Weights of a small transformer language model: width 192.
MLP neurons of a small language model. Each row is named by its layer, matrix (up: input weights) and neuron, and shows model dimensions 128-191. Each number is 200 + 30 x the weight over its row's rms, rounded and kept within 0 to 999.
Before each neuron's rows, "fires on" lists the tokens most often at its 100 highest values on Wikipedia text that the model never trained on.

fires on: "al", "ical", "ic", " rel", " Commun"
L4.up29,151,204,241,231,181,205,246,188,191,185,213,185,249,197,176,206,231,241,254,189,178,209,233,178,154,200,202,165,173,202,221,186,193,244,193,187,197,222,197,183,192,125,252,224,203,181,224,191,197,151,211,228,168,204,229,166,201,225,218,125,201,203,206,180

fires on: ":", " by", ",", "1", "S", " including"
L4.up726,159,206,199,160,193,207,206,212,232,254,207,203,200,198,165,197,200,226,190,263,185,234,207,161,142,158,174,286,186,232,247,195,231,173,156,215,207,201,190,245,181,223,233,232,237,188,212,166,183,215,171,242,172,176,213,202,171,196,234,160,162,218,171,199

fires on: " V", " v", " Ab", " ind", " inst"
L3.up833,210,205,215,181,206,243,251,268,210,213,184,176,177,233,247,229,181,212,257,180,192,135,213,235,174,189,226,175,194,166,203,207,176,190,231,194,151,218,206,228,221,248,183,246,150,173,224,130,179,186,196,222,179,288,245,229,200,231,204,242,170,176,196,203

fires on: "8", "7", "4", "in", "ing", "3"
L10.up862,202,193,184,216,181,160,220,213,176,246,158,192,215,190,186,250,240,210,161,223,203,161,230,219,192,222,181,196,245,157,153,211,227,216,168,146,201,211,237,220,166,171,136,171,126,221,167,180,190,208,174,221,248,196,226,177,232,257,258,210,188,220,235,181

fires on: ",", "1", " he", " his", " He", "8"
L8.up124,179,173,205,203,160,196,256,157,259,239,239,235,218,265,210,135,232,233,158,210,249,187,173,220,172,166,191,172,231,268,261,175,158,149,142,220,222,202,219,184,183,200,226,243,182,241,237,171,191,252,206,158,246,195,227,207,229,162,139,274,147,204,217,198

fires on: "7", "9", " of", "6", ":", "al"
L8.up651,190,196,209,233,181,234,211,217,225,240,190,185,220,230,174,237,217,194,247,178,249,228,148,184,197,185,197,148,203,205,232,175,218,219,217,149,188,211,168,217,210,230,186,162,170,242,250,209,243,204,167,154,196,205,171,201,248,233,171,175,148,260,163,154

fires on: "em", "l", "es", "ed", "n", "v"
L9.up931,220,182,175,168,193,207,209,193,245,216,202,161,187,210,180,176,177,183,215,181,184,217,177,202,183,166,224,207,168,187,237,208,175,214,175,220,210,224,203,223,198,247,200,153,174,198,203,169,250,221,214,198,229,189,210,225,172,205,211,247,171,228,203,189

fires on: " |\n", "ect", " H", "est"
L3.up822,209,198,218,227,174,176,203,201,201,205,152,189,199,247,279,178,145,97,194,225,191,241,207,178,185,255,203,150,169,188,200,214,214,212,193,201,146,193,210,173,166,205,195,197,259,197,211,150,192,232,227,189,195,197,236,169,225,212,162,226,161,260,213,195

fires on: "or", "ir", "ect", "ipp", "op", "bor"
L3.up432,202,188,192,210,190,149,200,174,203,225,237,154,193,227,216,210,198,190,158,266,239,233,185,198,157,239,241,195,196,246,142,167,164,228,177,145,204,221,257,216,190,202,209,183,181,217,186,155,179,189,236,248,215,187,168,202,178,173,182,181,212,215,183,262

fires on: " under", " by", " since", "History", " code", "E"
L3.up401,218,165,198,192,206,176,143,246,181,245,256,178,139,211,233,255,189,215,137,187,167,188,202,233,160,184,229,182,206,211,157,154,174,159,180,178,269,189,179,185,135,190,125,183,191,184,180,162,232,221,195,211,250,145,174,182,171,205,165,157,220,218,229,218

fires on: " /", "l", " code", "\n\n", "):", " ;"
L2.up889,206,220,158,206,215,224,186,213,231,229,188,181,244,203,223,192,166,180,210,222,108,206,200,198,188,185,207,172,202,210,223,199,210,172,220,233,203,155,193,171,205,212,187,159,190,243,205,196,195,204,188,207,208,124,200,200,215,181,165,155,212,239,217,226

fires on: "ed", " a", "d", "ged", "ased"
L9.up730,234,223,137,216,148,127,252,180,201,186,201,216,205,186,186,187,228,229,199,191,221,140,222,186,231,176,227,136,179,192,201,191,159,228,198,185,175,149,181,197,229,194,230,206,250,210,241,167,226,218,220,164,199,174,202,201,149,164,235,229,211,185,216,178

fires on: " ro", " inter", " re", " cre", " Inter", " pre"
L2.up348,206,149,177,195,223,163,211,231,230,202,243,213,265,197,237,275,236,192,132,232,140,199,211,177,205,246,192,215,165,175,174,204,202,248,211,186,200,200,199,160,169,186,168,206,216,234,173,161,206,183,179,189,222,163,235,203,168,210,182,222,160,245,146,165

fires on: "or", " ag", "ors", " Mor", "ipp"
L3.up68,203,265,205,176,205,173,202,153,197,184,184,177,223,205,206,210,176,157,198,220,223,222,164,210,189,210,192,194,212,233,190,177,204,161,182,175,189,174,216,183,201,197,230,220,155,201,154,136,179,214,170,177,247,199,182,233,173,199,211,217,178,218,245,263

fires on: ",", "ed", "ort", "b", " on", "1"
L6.up709,193,203,219,171,176,172,220,152,223,237,181,200,198,222,205,145,229,204,156,183,194,128,166,212,193,191,196,198,250,206,230,169,223,199,218,243,168,209,220,229,192,173,191,237,217,188,151,178,201,235,240,201,173,225,159,196,196,177,177,267,186,236,187,176

fires on: "ic", "ric", "ick", "ical"
L3.up720,212,185,219,185,168,208,198,177,179,226,193,207,219,163,182,170,220,219,246,202,160,203,216,200,177,225,153,170,187,249,199,231,190,252,219,199,174,197,171,176,241,133,260,181,209,211,223,206,213,202,171,212,177,213,209,214,146,179,127,188,236,231,165,158

fires on: " used", " serv", " prot", " featured"
L2.up781,219,210,220,204,169,200,207,249,162,202,163,223,188,140,177,181,203,164,222,197,181,190,190,219,176,213,253,228,194,207,221,181,227,182,197,150,150,221,222,138,198,187,225,183,242,168,255,220,191,225,197,244,171,182,187,248,154,221,229,220,265,229,219,242

fires on: "ar", "n", " by", " r", "tt", "c"
L4.up69,248,188,129,186,210,136,222,211,246,198,235,196,224,217,255,185,180,175,121,143,192,213,201,223,223,230,233,169,212,229,187,207,179,158,230,201,181,201,186,177,225,200,198,197,179,230,227,204,182,252,220,215,239,160,211,156,198,228,168,189,209,216,191,192

fires on: " v", "v", " inv", " V", " dec"
L9.up256,180,223,144,207,198,202,205,218,170,231,211,196,191,169,209,214,150,196,237,159,204,195,187,229,199,187,274,238,225,108,191,185,220,199,182,187,154,194,198,258,199,198,201,202,216,184,244,174,144,214,180,220,185,312,210,193,218,203,215,211,211,170,212,208

fires on: " f", " str"
L2.up738,188,190,230,271,154,157,220,159,215,192,218,192,207,82,169,199,188,216,211,199,209,175,230,225,246,239,211,189,241,207,198,184,181,225,190,186,133,245,246,172,225,191,215,202,243,188,179,186,226,231,196,234,153,189,220,220,142,255,180,209,272,220,276,213

fires on: " V", "est", " B", " v", "en", "e"
L9.up195,209,227,155,187,203,190,158,242,158,192,224,193,172,184,230,201,235,178,210,178,210,152,202,284,189,115,205,165,198,220,201,179,216,176,196,174,235,187,192,202,174,186,237,216,152,217,217,151,190,208,164,197,237,265,249,176,221,262,188,221,186,177,226,209

fires on: ",", ":", " to", " in", ".", " "
L9.up657,233,201,210,189,192,182,213,195,199,244,242,167,207,225,232,179,208,188,185,227,251,212,213,180,184,189,198,265,212,175,258,202,228,191,156,206,149,188,261,165,146,243,162,179,231,176,238,234,201,211,166,213,220,180,183,221,183,160,209,190,151,271,217,227

fires on: "\n\n", " /", ")\n\n", " code"
L3.up523,177,186,176,176,188,152,238,190,181,173,220,165,225,170,217,195,201,261,200,193,177,230,206,173,221,187,213,165,217,258,218,209,200,168,211,197,234,199,153,224,207,203,201,187,153,220,184,194,187,188,195,214,217,151,169,206,227,136,145,146,218,227,243,220

fires on: " out", "ing", " w", " se", "ning", "/"
L3.up332,203,240,221,210,179,144,201,211,199,222,224,188,249,218,210,209,210,238,186,189,222,161,264,211,226,191,219,176,166,230,176,192,174,212,193,156,192,211,173,162,193,169,202,230,215,202,191,210,184,192,172,245,237,215,215,185,183,177,176,153,192,215,204,194

fires on: "at", "h", "board", " top", "rit", " rank"
L4.up248,228,244,188,234,235,218,182,208,206,205,212,237,239,177,272,156,204,186,224,163,167,187,199,189,144,228,187,173,195,183,160,209,138,215,210,167,190,188,237,185,224,239,175,153,270,221,196,184,285,174,196,224,241,218,196,175,238,198,200,173,176,216,137,139

fires on: " meet", " start", " cent", " beg", " grand", " next"
L2.up622,241,144,200,154,191,166,199,177,212,226,176,197,245,163,175,194,211,206,208,208,218,208,260,162,198,232,136,190,196,174,150,224,212,202,241,202,227,191,215,177,181,243,199,196,248,210,225,199,186,157,185,218,239,206,99,212,126,158,169,255,175,200,222,198

fires on: "-", " d", " pro", "d", "en"
L10.up864,218,195,155,222,219,120,190,188,183,182,261,204,198,199,228,211,206,225,203,226,149,170,204,214,230,201,204,178,200,198,204,194,259,239,190,161,187,267,189,162,163,228,211,230,218,141,175,195,216,200,170,212,240,242,197,193,195,208,219,202,176,219,199,175

fires on: " of", "st", "–", ".", "oc"
L8.up142,170,221,208,182,199,197,175,207,239,171,220,172,171,258,170,233,175,170,196,233,188,204,199,231,176,154,169,212,180,175,167,223,214,199,163,183,159,202,164,194,215,198,196,229,267,217,230,202,203,183,198,178,179,169,169,258,201,210,219,169,229,199,216,162

fires on: " as", " the", " first", "ing", " new", "in"
L10.up292,165,156,169,220,219,161,211,183,201,216,234,192,202,182,189,212,222,205,225,175,193,187,222,173,228,207,176,207,253,170,208,233,231,233,176,130,161,199,150,174,164,206,181,169,126,198,165,201,201,206,247,195,193,208,234,168,256,171,216,249,166,224,228,174

fires on: " that", " ra", " pre", "le", " pr", "ing"
L4.up772,254,187,218,228,166,176,208,263,229,235,230,160,232,161,214,211,211,201,152,159,185,188,196,166,199,218,183,232,162,220,155,174,173,250,115,182,183,189,217,196,155,234,219,152,124,150,215,186,262,170,239,173,186,221,221,222,207,182,156,240,187,238,201,204

fires on: " f", " |", "f"
L10.up280,201,202,180,205,172,194,209,205,160,251,173,214,209,165,141,192,152,224,239,200,238,231,213,218,226,236,203,244,245,188,192,225,196,198,203,188,209,190,194,207,191,239,238,207,211,201,174,234,234,172,223,192,160,137,213,172,163,282,223,222,246,226,212,167

fires on: " show", " song", " match", " game"
L2.up454,236,205,174,213,180,207,184,148,182,168,156,195,172,191,225,143,270,134,187,213,144,173,193,203,170,201,230,202,245,171,207,221,169,242,222,152,183,169,235,208,177,221,161,222,238,181,178,206,231,220,193,194,170,162,192,248,167,226,168,196,170,147,200,233

fires on: "i", "m", "b", " service", "ic", "in"
L6.up94,177,192,141,192,185,200,224,195,223,202,191,184,212,174,260,203,197,189,139,195,156,219,197,212,233,189,221,166,153,171,207,189,180,223,224,176,179,169,156,210,168,224,186,232,153,206,200,193,178,184,227,257,154,220,178,174,166,191,205,213,194,224,176,234

fires on: "9", "2", "1", "6", "3", "7"
L6.up138,189,215,216,241,230,213,188,187,206,211,183,163,204,179,211,271,207,197,151,154,254,211,174,146,220,164,198,165,212,221,175,171,176,218,206,187,138,193,177,174,200,249,142,234,198,260,178,235,230,187,231,226,156,202,182,169,203,209,161,181,210,239,222,205

fires on: "id", " high", " o", " do", " ele", " no"
L3.up935,168,185,187,231,214,92,192,179,206,144,200,216,244,179,171,231,175,210,195,172,228,211,201,160,185,217,225,176,222,157,190,171,210,170,209,165,237,186,206,214,184,198,179,186,196,153,166,171,244,225,206,155,213,241,205,204,156,147,161,163,230,186,197,221

fires on: "re", "le"
L2.up399,238,186,222,254,136,185,222,192,178,206,157,190,184,125,291,164,182,203,173,195,180,207,246,214,194,215,216,212,188,208,209,141,198,196,157,207,215,192,197,225,194,238,200,148,212,218,239,161,239,201,242,163,232,213,266,221,168,256,167,195,221,187,196,203

fires on: "ie", "In", " In", "n"
L2.up797,249,199,208,234,176,156,184,169,193,215,160,168,191,155,223,207,225,250,241,162,197,209,199,204,220,198,181,167,176,198,267,224,176,175,122,216,220,230,248,181,200,217,207,165,245,203,221,150,255,183,215,190,211,166,202,206,160,159,148,233,263,215,273,170

fires on: " acc", "sc", " rec", "inc", "c", " sc"
L2.up526,205,176,188,213,212,195,241,153,177,230,205,200,195,210,188,207,195,148,200,219,205,221,232,219,233,227,169,275,229,205,214,216,195,186,177,157,185,199,220,211,215,182,168,201,179,225,170,180,228,239,157,188,176,161,250,171,151,138,192,138,158,170,215,228